MLP neurons of a small language model. Each row is named by its layer, matrix (down: output weights) and neuron, and shows model dimensions 32-287. Each number is 128 + 24 x the weight over its row's rms, rounded and kept within 0 to 255. Numbers have three digits each. A neuron's up and down rows have the sign that makes its largest values positive.
After each neuron's rows, "fires before" lists the tokens most often just after its 100 highest values on Wikipedia text that the model never trained on.

L7.down432:130158165114144162159107128122096093116128109125143116114145137087110096109128149090138079145167120120139161119128126114136162091140114149131146110127138123143120101133155116107153145133126093080142139079083089127109159099115137132157127114095090093116150125128113145131077159155104132116163144128124118139170132135130148115126145118177106130154152180155095102114102141128154123104143091128116153180113130132088126130085117128133142123125139134123091129116084121161133083127179136119104131110156158146145172152123149165100138126112222144115128123138108137121128083138115157100125142143160114137130116097088091112135114109129142124143146124087145144166164114158160116103121102148115122109102140139122085101094107140138129103156161167133136135125089161119120155121145089
fires before: "9", "6", "5", "1", "0"

L8.down391:116121185153131171102152151142131118121096125149125115145098109123124123092092122117180139134123107115151152155101129154150078153172148118136148123065098135147141132146129132145134113190139140138100111132131124175159127142079143131118146077160122135155146143147117136135132121129136116104108145159129132126105169116157088141130109129118134095113086158156119102090106125140163135079138104097090091138109107125093187108161097159115082122154159097104123141133155121173107143127153171122126132127103155112142138107101136104152125142089133121120150119115094106130146114119126094129141144166174127149155101098140125151181108167143218175132111156164134166164139126141121132079157119119093160132147149087126130159147124136125124167169178127138120122142089127156126117189156101
fires before: " ", " $", "1", "3", "5"

L7.down73:106164161137092119160089126109111119103098140105112139152119109153125121130122145118103149137134212094093118097103125129132108124135133144134147109116092162122122121133100119082120132117120133136130123155108142138092125152156139124151150147145131129160120099113132133135106103117153162142147144115083085139114149170127123110129141129137159155128138115139132111147140124139100125150130106099164130134094098137076140128118126145068135082120125141180149107113132137144190138140151128093100158122086120193184119093117103134074093178105091179115135127166072152119137135118098121136127128099123135114112149195133126104112150103103104146177110089148114114121098161121168119145132097146119090134139089099181126110087135151134104097161112137121062133154162110137118155155093140
fires before: " ", " ("

L5.down54:155154077134132138170121164116071117132114093148104137105116164097111130144165105116098083149125186116118126122148099153129142115152171115144098118128113112149113088112140148138115132120137113080093099152108115111134135114111133148132169125131152079119125128129156128083174139104153159184144105095115140110157138128101137132118078174092116138138101138111167135133115158104116120148091121150113117116148094123140121181105125122124113072129129134131141154134133125072172125111115127083124113135120090094157148130127162142147153127160094116144109143143120153141127124128129140092169128112120143109128134142139101164105105111102116135108172149119151140086168143144145136113154117123099140099141096116114137122075113101126160087139134140124142106108090131196113191170101132
fires before: " –", " (", " third", " ", " first", " second"

L4.down48:082137093124064138157130172104135125120132145152119063181133120121119138147118190093132163149149147153101135141126113154126127148175128139121146133111109132132137147121139109125103145140105151105096131131076094142126151142130113131187157104111135133112152151151153098138107106098114117145132106125155120105126127155131143124123127136112127161139159097092086133102123138125129179134146116160136139142103085133144105144141135137137123127141124154118104087116107089129188131166144083151120132113101132109137154117111100127113138150132111142129112163122135121131148066107117131118130156086106117106112132103141120138147154118120136115129133094109146114166146059101123085097172129106126103142100150154108110153098122149154113109130132158159093132208096112098135094143147121
fires before: "20", "19", " "

L4.down250:099101140128089152124134255105121114119125153207108111133136114106140129152104125152138156135100145078133113120105140090129113145119162122148148121140113137135117116109118141102160136167102155109104132129101152134152123120137156118124144163101114122140117145100121126162165165150148123200091166119130084101118124129133136177086145189157127140133094091150152159119129146104134128086128156126182109117138125150127143106111123094133125149097148137078125133141133126127163125113169118108149115124115110125168142108112144131136113128142131142155146137132110164135145129125110128164132129118157122128132130136114099137127122168100125125116097157145116126116147117152120198122135151146121159108172136139137106155152108107116086129127136160098150100114132127098142121123162123
fires before: "-", "|"

L5.down121:096133097130143126125126210126120166093100128114115116111103136127139138159110134148103251178089141123115156121119103119158139157130112104133111114140125125120136131118112133121130104122142141114127128109141155164091131174131112178122130092140132120123164127115133083076134162137147136141147143156099139163118148148110119107102131129180124127142114151153091132101096149107146127141134097114079125141131101097077170157098172124099100145121151155119149168142119131102127172119120109119141079119136133132141129154121113167136143119133148139163112121155125132155122139149129121128124147098127158114143122110120096085109138134134147152115130054197160069126102107139130135115144134145139075139128097124143130101141152166134132131120103143115147149090129121120129118091146085
fires before: " ", " —", " |", " Title"

L5.down104:102119110116119181124099213120151102171105146130150131118164160108112108103130142109111165110117109148177133126123146151136109106097125148128147137148164080123169113119106175128140126117127153128103143112101147133102134161162092102123150122160127187120125126133119146135143131119098141141125148146169104096156135155128135131152116141099111113121159101128115156129114140084106116166135119154075166115140117134154124128118129151136147148136118107104139131130143174083143131127152170148181105118127132129137113096129115073154105165115150099084134112105142091127063116098131095125142115115123105099096126137111122095158101081099149171111140044065107134101124101132151077091105109121130115112125101099118120175142113146106108099138116142194099121151129129140114122121139105
fires before: " |", " (", " and", " =\n\n", " is", " /"

L6.down318:136135144138132106127103116087120112128139181102130117170148134138141163159148178120129132126159110088167141137162169132097123111148104106146093162086142106149092129082141127142178164145113150137103145172111116115152104139170128131151096152095077102119158093119118143113123139096110100129130147146135098164111123087116141113134113128178123133146158095140097079147128116151123132127101124104149082149131143126121110126104094114116121078098124081111146092109137145122137112147131115062089117187079131148135143138147124081147149118165126100115120126092108151152135115119148107120088134134156111163172110125122109111144133124081090162146105150144129158111142100142088124129050155143142139168104123146116143155139123133133178121111112099136137149113099135129113090099141131
fires before: "-", "|", "8"

L5.down377:128122128152190084145128165092138144136113118073126156135116085147135092136144062135137050136119071136123103142093136129082129120115159121134110118160134172119137224122091110125130112132128111136154112106100164099130101118155122134148121149098135094094136174122140120113141119140168155153176139132134129140175136127084112123160094105128106134108143151120120119145123142149130102166146126107135152083116109167129115124197135121142111164175104135168138132144105134107113106169147118118116112171139129125122135147128112112121144150109135166148142116143118123134152121155154103089118102145116191095111139093154108157147127148133132123149154192115097122140131122113089133122103124121148162137085085098142141122120106155119116129128172141104107101120119151143117126134132136
fires before: ",", " |", ";", ":", ".", "–"

L8.down421:133140128159103189111151196144113145134154104110141120121123155112095155120165139128131186124127144116161090173154104128122101136119110145123138082128148124103185173169111123111110142133153156112146153137126131119148130120137136130156137146114122112173125132149108137070145141173141132136110146142118163090113137153141128114069102116128133112145120136152170118151115155115097130119139138114141093134102123065159079154125156132134136131121116116168125122113139079139058105149127150170140141129116100153115093139107126103144105157133102164121156131100132163072144133110110098108131132157153120108145123141144130143085147147112167145107110103103149183141093083146164092138154136134120118129131131133166157100117094151122117093112112161125100137121126182118142147099184111
fires before: " |", " |\n", "==\n", "\n", "==\n\n", " /"

L4.down307:125121112146154122121136242224111132128151101141109128102125115133140135124139130117130125114120118110133113132131095154131128138142097114120136147098141132156110157105121117143124108145155162116138141125096126160144109107115126105147168134125112166089131163139149129141082105100164123105105126136136154128082152184102115163116167133130090155163114154138150108092155139109129115121144131124092150172184128106125146153145111100135180133109094151150126122130178119087144107074141117121125149141098095106095120127119093100115145108121127086101166132144092115155105111120140140156136118116159154153132169168109144109118113159109160137148124183190147125151112087122151136131101132102128124113129149141081156102110134130140125143188126121169096161121121137117124159150119145
fires before: " |", ":", " |\n", "==\n\n"

L7.down98:114150118100154108106098121108100094129124114104136140143091123144079174122104155114167154143091108127151175149123141140162113145196118142113131088117197142148114163160068140094165097135128132101135083114097130109110131153184129112137139148133163101112172128136130140140193167109103141125127125149154129142085116123147127130106132097132131079085150128114122135098068048153137146123124154125138114133083142135162152118114138133110161102162121123098116110101099089120133163142126099118127103136123165114096109114133127149133159153131097119144101126120165110138102108148114149105117097173097133086128149147134122145139099124128153169117117133131123149125158133135111087136141151121107150139082139153132183124144129151090160093149115155098153149147106137115161109157095116
fires before: " |", ";", " |\n", " in"

L4.down159:102132153145108092165135244128098105119134072119133130142137135128104138151110146130102156092121135125142134116136147171140117124101135154140154173148153086159091139109169100151112124147142110107152139143086117143134129142097136141144116135107117109148161135121139163123118170169132133144093115137107129108147146124107096123139177162101127148134147172158117087145110141108080104143143138097120125086141105103128156149131141131166111100122127118121110131069114110113182115158098153097104139151099123122120149112124147123181185103163087162083128125129186121125143142115167173120151111120126147117152135151132135128149132117056141152144133084113122097116098157122133117121119163116157115130111146110163134147133136121156112142139128119141139142164117147146145126121145127
fires before: "-", "|"

L6.down436:117155105140123145142135205095096112104135064113119108108141149127102143123121171128098198134167126142115101152139149131131146079116123126145140136110102144119142115153154126119125125087147131124122130122149109148139100133160096133154112114107138156119119144113093133137103135125106138121136125125115120168172135122137136110123146096149120102137140099131116156106136112161135150124145100126119127139108116114181125129120131126124149116132111089151128144161154121150088103102103138143135137119143158131106127094119120129100145125141151151172162117116108144062118088117100117108141073115104119146131118139212125100173146151170127136144146026138048160121129146128108117137142127119135101127108118123159094130142103154158110086115113116133099136167098116118127098142165120
fires before: " |", ";", ".", " |\n"

L6.down386:107151135111084175145129185136147103115114124111147108121128131154109120114109150126143216116106133134124127136138133116126119086121111147134166138172162117135131107111116150103095131143110124109099122157146147155133105143154114117121117140107108084119095135119115134113139091151159127105110139166085118140138198143137112154120160138096083090145132125143119179135112092146132149159164111100075135122120145116128101147124121141152158096126155091140149165122136104117133125096114121139165105153173125151147108124136103086151121161097124080176156132120124118128171110095112154156112149134175139152122096146129108132143142144135130106101114052096140130105102155112129144118138186098124151125103089135154168161134114115103118100117140103156102118123082129109161152143146095
fires before: ",", " |\n"

L6.down74:125132131119117161163162193151139120128175095120098142109106100137109136144127140105116215128106128124132146132140109117090129162122119152116159112131133109149131139117134135151117100192108141097103107096089081131129153081087133131175144128161105126113108157135094115110129141059117145149120129123102144155111110108163119112111067127093125099147163126169180103110149131098092148117106126143111133104122109104122075133153136158142131172144118137113091134120110122124101105111122120124154119136135103127156122118082142111153125127147168139114147161092135105136112106123134134131169080088119120140119133138174143125107148096153141100131136090099150110130093123117138121178081150116098104088126114154091143156127109092071086144150131124092149118111123079141149151128149140
fires before: " |"

L4.down130:154129110148183195109112164121142089093136111121114122091135148140127111103115170123135145073129127157137127168109137127150154114128150157067157163101163147130170137117105135167112172113070119135142095115117145092127106158178115153095115119106110135150092124134132120135106134072144124095126121131130117127158122168134094162118071149125105093142136139117140145092124127129141114113112139140122125170134110167071142154120157113167114166090128142086133131123138123125087154179129125153130112122126147110060139158090114156150135150107124093096124096080155094107114131139080169134136121157125134110136134142117115096124124151106111191114116129151133142108131165112093142157138158110052086138097119131161152121119129103143105156110119141119111122198103113130099115106126125
fires before: " |", " |\n", "ed", "\n", " have"

L8.down211:086154113123099156166066107139137167146117107080093134174134158135162135112123143118150115149122120115195140113150106117152131131111139116113122165145108112101169095111175130107116115166124114183130174147108138117143163165123138141121086126097149086142069123105118128132123116104099134112092108118112115159110103163119125109116122115109137093062160148150108158161101104145140135130153118105180100105109130136107172140163102136136135139134120093152145113156127121123132143122137143110140068154117110125083113100115149134158155146145180115161130156122146091143147097119116154149128141121171167106160124111140152101136121097135128131142111193113151117127144155152122136135143120128133146114117133152137151145157083091126122125118129145181158204131148171166133104113169106
fires before: "6", "8", "1", "0", "3", "9"

L8.down233:122137178165139118134098145115083145103120154121124144152155113143158123147114122134105137090161145161094152107127124130139151130137118108154127133150119122125105138152106095165109091118156104085137104107112112124138135145067127123141104109145151090098161110064146171154134134141092088058114113103161120156135126105120128167119121151150148190125106151170116138114119084127172147146115110187119112095131095125144093064146110126156088126152162159113131137145135089088124108138148096153144139140132153149086147116124139103124164123120131131127132088123154128165129101148133161163096170135116096117124108146075140179111129148117119126064139182131108126161119105115118119120122102137173130116117106114114117165183176119093073135123101130103129119111087133125117090130134183
fires before: "|"

L7.down85:073136113109129112146127159123093138129111106146137154112124100140107101143145127123124143165123093109158128179084110132118101139157132148110079137102097170169125115097115106125117126139136104120155136133107140116086122157172109176167077116132133098161101093125135138140109131119158144113133116135147086179120105186119104101161129125103113119139156143151118158174154183166131123169175112067101100103127141091177128098157094116142107086109150141161100148172166165109105116135091129152139097122186103157110177117121122101117103159100123144143121120135076141118129135133132144110146128130145146152124101126156139092134120108107155133143119131092134118136158163161126122179110120146079149117140107102158144107115100122117105153132150140120141148109108110098088161116133126
fires before: "0", "6", "9", "7"

L4.down164:120099118116110112069162118122113137122145142139119154117142120128123160066132181124137119174108146145113171127136076116179120156149123116145110127153116123132164127145139131127130126105115111084151131171119118108121143146086152093161142125144081160128130157134143154186124122115114115104113099116142137103108102140149119157115164095146108164099089132150119161167128135130147138089140140140110146121124090135188100129121114146159125153150093072144124125118107124148130159127112075172136126129131107105094109125133132154098164088129162075125155150122132101133102151087120120126117138108153149116148129140140143101086140096117105148178102176128156074115172158087081123144101114116112091131140180123089113132143149145121101152147102130114150116098138122122158162126120121
fires before: " ", " |\n", ":", "."

L6.down447:155126142111102141124118150149067136131161120136098099122122128104126131152132176139120125115159100137133141110110097118157114109150089176121172105100151164146112112103107150079140183127110148122126144124187113122109123137122150117154160138148102125133165178137110101113183134142088152119113115064074118133136133121187103120139126107134144157139137160095131118116115131119132143141149160094121126133097114088160123135143132105160137114060082165083139138119139122157105171146138133117136115090148164126109142127105113146162159136109129107135142122109131105144196095117106141101108144121167144130139118150131148130145101100098133114137109083166121146137101127165122161141128121156159131132134164147128162141124127110160114122148124081110128144119121106076120161145210092
fires before: " |", " |\n", ";", "–", " in", "',"

L5.down437:085132097123133137137121239157106120147119124148116117120167128130138124194105115096105212148083112138129169102136136135062158094087126152154157181111123075131126122126093110141133137143148152125144140131088135156146133168134130103127130090135148100155138103123117131126136131129112138144062129176138146130123102122118123140144135112107160143118141145141097131108139144097152137128122102124110171118135147148109143149117076133104127110130124094063133108119123106112155127125119140159149122101109132095134155130116125144144131129126099087101137141121157110158129129131146124144144095172150140099133128119137104158127091114134111142105122087124135139116115144151192085115098142108139132103150106135129087130172116109142161108113102108127106084135125123142087113106132077
fires before: "|", " |\n", " |", "55", "\""

L7.down106:142119133113103115130127124144105150147108138152137142178119127112196140146123092134133172115120142111141104076159156115107098079077119138158143164102179137120166127166128153162158126128111118118100145146169133147088154122121150103152178151126119158143102111157112128117137159171142112134115130119137077119129121133122130143130123095071155146105127090156140101142114140160103103109127158121131134145120143145166135105075133119101130114160120084114091100132133163131147141126101088091096130121107133113117174167133099123130126174149144125135163120133150112144155122157142093122104168163126123173146169137117158147108095097130123111129077051142138122160118146126155169111125141116171153112109118136153104149132123134122133174150155132102149151115087114137118141141117144
fires before: "0"

L8.down201:127103145155147122131100158149126140092160104195136122169119149171134110105138155120115126108135127119126129110130128130167170113149156114131147150126149131161081151123132131114118105134155149110139078128109114135138104101136106068217105134180107136124137133118127120122165121132111164155136109121104088168131106175148164104137172110200102143127119130111088159130077115138131139132095104119135121160097140150137114127148084141105122129133090151084121109160165103109118099093132136102139136135131122176151137121097145118120121128079110096109147106110143115077111151099143083154137128097092134152164115098133115137127170113152122155105136120107163160129143132139118079147103160114122136123148141127169152111088075141130120134116143121147123182156161116144156109117154148
fires before: ".", ".,"

L6.down314:131168157139126149116135238070103076140132114105075143131155085113173121141092125106087220075136133146084103083130164089127107131100081127157110105105102134128101113130137102113172139072141123124129133104151124122116143127135097168100128129114122116142151117097153095146108143097111139129137118085097150132081107087131142100139138149106136126106138126138155120128157116121127130124132153141129133126088135134127102111158151101136126125121120112146102128142121119095110131116140121106080143126107175113113118114123114133134145094120095164140108135181131122123126079144145155157145109175171117109129127124128116161089101120153120136098150060171136133138149132135136100139134095115157150157146132116129144137120131131128114131104126126112120137118087148133172135094090159
fires before: " of", ".", " |", "ch", "s"

L5.down53:148099107155156104115141171099142152107136104162130167114126146158155150075125142165130119146120115156155111138103132081104153105100070127113112132141105116122126103111138133100121148101135121113182105162147201137107130143139115096123100063141154157133179112166110142181127113148110127146161125096169125135127134145165128121125098130202126093127144181110132146121147129115134153142111100134122129142096103186167146142116092190113140111150130112133101110149143133131134099151108174125137101155154139150120084109113125148113143154145128162082121148102124100127105126129145120134135109129135120179091136123095105139139109130137150120092114169111135157095125115114168121124134110132151119099159132120135073108112114175134101154162112139164121127133144129109151135138141131
fires before: " |", ".", "\n", ";", " –"

L4.down300:103125120141105129134139255137065110133095103126128148117121129124135124143128129126144130137134130088155113147128131127084149145032109149145138108135144109119104113132098137100107097179126182093088137119106164118099129129132093108091125118099099110113125135099109117122136115111121089124128135153140153140128134162170172128134151120154158131138158140135102119135128124143126127117127167112110144138152151142155101114104139100127130090131145110131110123117117131155140136156154124129127136139096135115152128149132146134120171132139113103143099141163133168111142129150154124122123132148118140102115104124140098145120146134103083091124133107114125120135100128119129119137096127143113123118143121163124129147116105103125145112139117112123120113132115113152128174131161116
fires before: "|", "===", "|---|---|---|---|---|---|\n", "=="

L7.down78:106130114159100160101108147107126133073131098142085121118153126117098118152129083088125102150140113098131132153149086122110104076123141101136144166091096115086152089130112132136080115117117098151131165146134112122095127101130131108126145107115146135149130126112127112149129110129152137154146154123156134176153113110105143152102108152131158082127165106123097101133129126127146075071119117114137099157123137113141106153131124158123150110124139088117155145112161093121113076127107145113133169106132091155132119129121118079149113092144147156150117152114147140101105113102130179164141145193103154137136128192099100133123131149093168118145160156172157117111126114107139076125089132149149147112151153156105114112116134141120115148129103105094138080123106094092124153060127141
fires before: " –", " |", " ", " (", "\n"

L5.down430:143137190094121129134145187097098141137123134099144133132112144128127131105128079131077104136188126167125116121110100127123155126078145129119119127116139130150153127109143175117107135103142109118110125134169153117118138123151120147176139142109146115130134104128103155148141128152118195128106098122125157155137122123125130149133095125143128157112108127139130109124127158151090147122158194098143112161136131147174114145113110132118106095094129058125110144164146159173126116129097163155128121115151134113134126135111142149091132130157117096128108122106144154165099143153138136139153088124063130135125108098148170137152156130159121162053105093138141131112161133144086115172111116119101119111153138151151118169108123151202135070118125135126079144150156139120133129120155118
fires before: " |", ".", "″N", ";", " |\n", "″E"

L8.down398:139110109108145078090114161125116099097096088146093119120147105072123114146126127111168206131127134122109146153094155122088134131143103141126104111177153113103093120149116108085105132085142133098096108128150096138164175124149121136111123165115126150140154126104150126146164150138152130116141152099133115116082084102073116130115107183124120143162123119133125140073104090107109088112136139111168112105110180124173081155116122123093115110122111195139155180110103114100128119128139143108140122114143120161125093128118114145124131118096135112108133137101139160113118124145105128162101112143142115121130147177159133143120132128139103166149122103103109129188151130149119167105112156113142132118150132097126133113081099131131100112114072162123132166131155182107121162130176104
fires before: ":", "."

L7.down72:126128179161126153119105147122130134107110115142102144133156137094109159139106100162088151116129147136171151101091141099138099153134153163169114132158113125070129126094133103133133103146117133134144191153196143127142190129163076098145098131091126117133114135077095146102111130146120136115122137124127152117142108133159154103153111117138160106142137156147126130098144145140167163127098115168096111127116125152098144076145117141141132105149105131127109143167115143149112109164133097129137136136101109128119166136140141128137107145147100108119163116152168135143133099110172125110169098130145163096112114169095122122077134145115156122123160149114141148138112129163162120145088133128120149096151137142150145090150105154115154122195165169126161125170109130101135095122132110
fires before: "|"

L7.down291:117113120139128127125086215119167117155150106098123129115161174136101141126139130119126133114099095093143120134135135100070131144149062103110137124086079142147141138115138169089137129175130158097135183109100127116120135143101161142131176143145108101117126164124126104121145136112099159128160133115121129087140149131171100108144150163133135142109116156120097116127126127112138103127116140146142170110160146125092112114136168125148144081116125135130087126108116105105150120122164139131160105125141155116121117167137102106118151133148103139110106125150143089087115158123097114137101147163142145067126107114115138137128164116144134148061152150137143131135111140124123135090169089121151091100127144103122102137097109164100103122145124128140147164142117124121132125125124126
fires before: " ", "–", ",", ".", "s", " to"

L4.down106:138138099107118130144088154165145115086122087107149102176119123141110134131131127118083100159138164145118165175145095101075124122152161126156155132096124130115110146118140174139153120131117114161102095102128117138122119124138127160122099137127144125128137148111156138122142112169133160168181117152150147143174152133162143116149128103102121132152108143118137131136111132071123131101141117124161119099157132089157144124181160105137156137106088153129107130127150091110099106077144140175119152114130133150137147142123123135156134171116125104135128092084170094117139124115137102078131105115115122126123147164108118115093134172119142067144149087132143131115175152091142145131148083122084138092106110135139160146132087130116136120199094129119121121128119135110127082123118083
fires before: ";", " |", "–", ".", " |\n"

L6.down39:133116167141139150143112179120139138161127097097171159143113167110135094091107097171135119102106075152111122129135120130138121121123181111133129137128129110089096165162124081162160165138130168161090077102134133132109063143137135093203102132121125074133093185178090138144096153124134137141157177132135096175147113116132114137104133109119130142082114147132153153109114142136098119120162151111091078147149138149128106113138113175127162160093123115097139096129111127133125087115120135138131094057153141085107166161103120076113120143116109089129158113138137120135128114127137136108144109139112129152116163143155133151116122143140127185102140115144097132133146112092136092177120122112139112150096123111126107157142115161084133149143146152121098107117109136129150114146126101
fires before: " |", ",", "–", "-"

L5.down108:124128136178145146118120163153084170131146125147168130121161143105086131100140159136108136147116104162153138170128099124144098196118095100138141127128163124103128141101154099122116148151158139116138116132139165117140135154092115120103143115145161139114092150148149107126156139138171146139169153116145175165146076183131137150136155126127068147122137108125118092113124127104103118129124149096105093095124139140176136109146092168131159108174111138127145145152150079135094135107148117191111097130107123152106121155115104153117097127165152148136132114132176142133144128182136132165140107142071129118112126142166139111133142150157168168105140071074107143157139146109162121148156126128158116132099110132140108090134140144141127135118094112103111121134182144106099133166138135
fires before: " |", " kg", ".", "″N", " |\n", "ia"

L4.down282:150129114180092140147110188131117087092137175122154121134113156098177131124133112153127173173181149160134119153122106126144144111126122129129146095160123120100143127126130117121080083151196099092123098160132126154068103171118102140130131131117127109126140104119142169147143101143142118103080138136155120150132130158129144143115089086154139144124146124098127137107109137117126145110120135139103143092137104113122162100144090136148102084121085099146140117122103160150170147124094128147114126182121127085082133136108122111139140164153172143130132115150109122135136162133129104160136150110136161160114138095147130124088132087142117159138134147077139073160116124166114130100150098091174162116154141150124172140159141111143130127125153142139113148114135125117163154126141097
fires before: "|", "|---|---|---|---|---|---|\n", "|---|---|---|\n"

L4.down182:130108123165124093109145232144141124117100107130133137161155169113116148125149121123153201115116157119137147113134105102137088083101109129106106131114124079153104178145120109137134097132163144150137129120124114122096127093144179143129126152135137142065078105172145167174111143145161132130100126143148113138147127150110103095110093090124154108146165120124133106107123120099101109119085152097090099112150154170075155095162122110122116140136096114122169113136103153121119166126133124123137087095153154136125094077131100125146094135119104130112146160105146110181150132110159090156189087149127117149080152128124161110129160167143102142110129111138095120138109095155147110090133127121114099134102153125139165151149109126093131142135117151146170136150160106127125113144096135
fires before: " |", " (", " -", " and"

L4.down195:122127115157151119143138148149125093141119128109118139136173147117123101142164132140129093117111132100132106175078088167087115125130152128158125089106169126154088130118137124105123097184154176108125160143171094136122146073169124122117143165134124137120135149118132091152137141166171183098086114118144129113124098119132126148101113150142106083096114105110113100098145096124126129096099121134099088175141131106139143100134121159176137135074139126137129142110143140166126116108109131122105112076074097125092121130109123091115058151148137111169137139129171128139128073126187138143164076133136108136131160148128119126096118147123100129108140126109144115111146130120132086114111158098134172127124134100100095142091121131124126120143158122157145136134140134139156145143129123
fires before: " |", " |\n", ":", " by"

L6.down250:126096117125129149176089163169133141096144140142193163126167158109106130145068113155135142140138115158111167114124091094137137153125091143115128123098145173103136126123137140052124115123136137166128081137178181100107109142084153154163122186168118124129163178121140121149093160115103149149144137130092116122167153159109151129175121106126141105189142108102138127149107185143108103095137154122157105131109110120133116120113117107165168142110125125082131131096143129115095140144174107134139117139086157122107153164125129087155123136159116152128132105136120131106114137135109092127135141132112150145141152178139117127173149149187102095092134113095156112146126150131162122167135141139138135120125074115133159118155124160161112148167151141078120115115123118127132122116151142
fires before: "0", " |", " |\n"

L5.down217:091125141188122153130092093108104127133142158098097131145129127118125174130129122117090159123119108116133135089117146156107140116109117152121136154156120090134110126106140146139130092188117178071122126136161113119119161112139113158136164134131137118176148126139148144084118153126114072127130142118103115124119098097141139120168144112140144152055159127147138103170102121104125128136091117169176125119133137096116098062119137138139147044127132138119118115141114127191149154153133126124099128132080157164154141140121144119155175135124112152117121125105134142139098107156158129141102189185168162136099102127136124106142143148118090124142144223129142136106110109113115116143142099132095158125113132114110126133086131138162104172145139135127106144112128110083094121124141157
fires before: "-", "|"

L8.down288:138132133106177115140137118141139119132120122154153132174130123119132124131128136138120050088159151093149081134150092152139127097152109148158106086129111125159148133126101128151122136113114111142145105137086161129100147138137131174107155126105142130127081160159150144153178111123132142149180091097130124085108135105094140115148119179146151113112140177118144129101116127128066073122099134158109159135130097112134139133156131172112126145140114169120142145121127168153128128187109113101118143146115104110111146141150148121121137120122115134126114133124129155087107128068146147113157151095148143139138153180092142113105121081129096102148107122117153112102142162166190103152123126161158084133157107122126113142131083052141156136120079117126146125113134107126091106098113127
fires before: " ", " that", " the", " as"

L5.down174:122146089123103127195120186165133167119107137151144115133134129157114108094182137095106141138148111129133103170174095096160154152142137149140151128099103127098121104173138105094098085176132113131136094136124127145106090154162094161166102114173113153140115137097134128164179115138144148124162116142068116144143148165152121170149140139145096109139132117179138161138120142133121123104123124091127112131142154096123096141104143147162089118146107089145133127115147148117113093142132109138170120135097144162120109138129110147099142165103147115110110124130152123121159137107088085135113098121129125150147151143092128115160158150156150111102118096151132136162137127127128138104119134112209112122100140128121148100083133129104113095083093124093095126134125117162167110086135137
fires before: "0", " m", "4", "."

L5.down345:145111129130151121154096083161145079116139117158142151139125145093122132114113120100106082174163084124127113142111104139126079129139140128139142145106130113137189097138132129127138185135105127125133122099133157112118153135098148085141093133100078158142149139117115108145146140143120107098140144153171111160124110163130124090143102133138083139102159120177144114086129141086109138158146102109102115156143147198131143130144118138103153085176088116139119123101167144126113096121064130116129109128139104115124178142135131121128140144181119121132133133087150124118106109132118120128148114122131158167133148168160130131148153157153187111150104113146120129119133091132108104153132157109123145137140151155149111094154143116116123116096135121108104115135131063152119108156111170
fires before: " |", " ", " |\n", "\n", " –"

L4.down211:127163134128082115134149132145085163112091165110141137175137113111139157145127148149145119110081117157130153108102134145127110152097094132124137148106165103159078136083179136108147116102153139068149079154139112148076115144114179123148154113078111103122097082132176144109143108124131099159085146186142097092104097123153108116126154143068189120110147145143110100108127089152160131089121140143094112131099111115163155129174103156150139087136149127121134133154103118151161171136105168139143141156126110135118164121106128073179094130148099133130114129113102133115139103096118148075158111164121094119136125127133130107136102139109179153113144097119118104149151159130128130180089116141092154123132149132117118169138102116101129159126130120110092133130103121095132121131103126
fires before: "-", "ent", "ast"

L8.down241:141124136119125126142158221167125111127181109130140098128132139131117120121095168113122185142128173106141109152142139181090138157113120120108107127143159155112122134099119103136159119173112125117137125130090125117104135142119115160087116120099187091089130132122095123100180155130138070122123114131136102135116111071136142111138145151144170153135163099126150150109091114104089144101140129152122138124143125151122123101152113137088139133132105116141090110130147114151134145127145128147147087122137158127119104143124152127129163134111117155118132131133127126100094171131137162165099160126132105151103138156113173176155126135080141143128128137123096144129148129159139149163150147080109184102097121162110144129085099145129104128147132125128070104167126126134113125119094116
fires before: "-", "|", "19"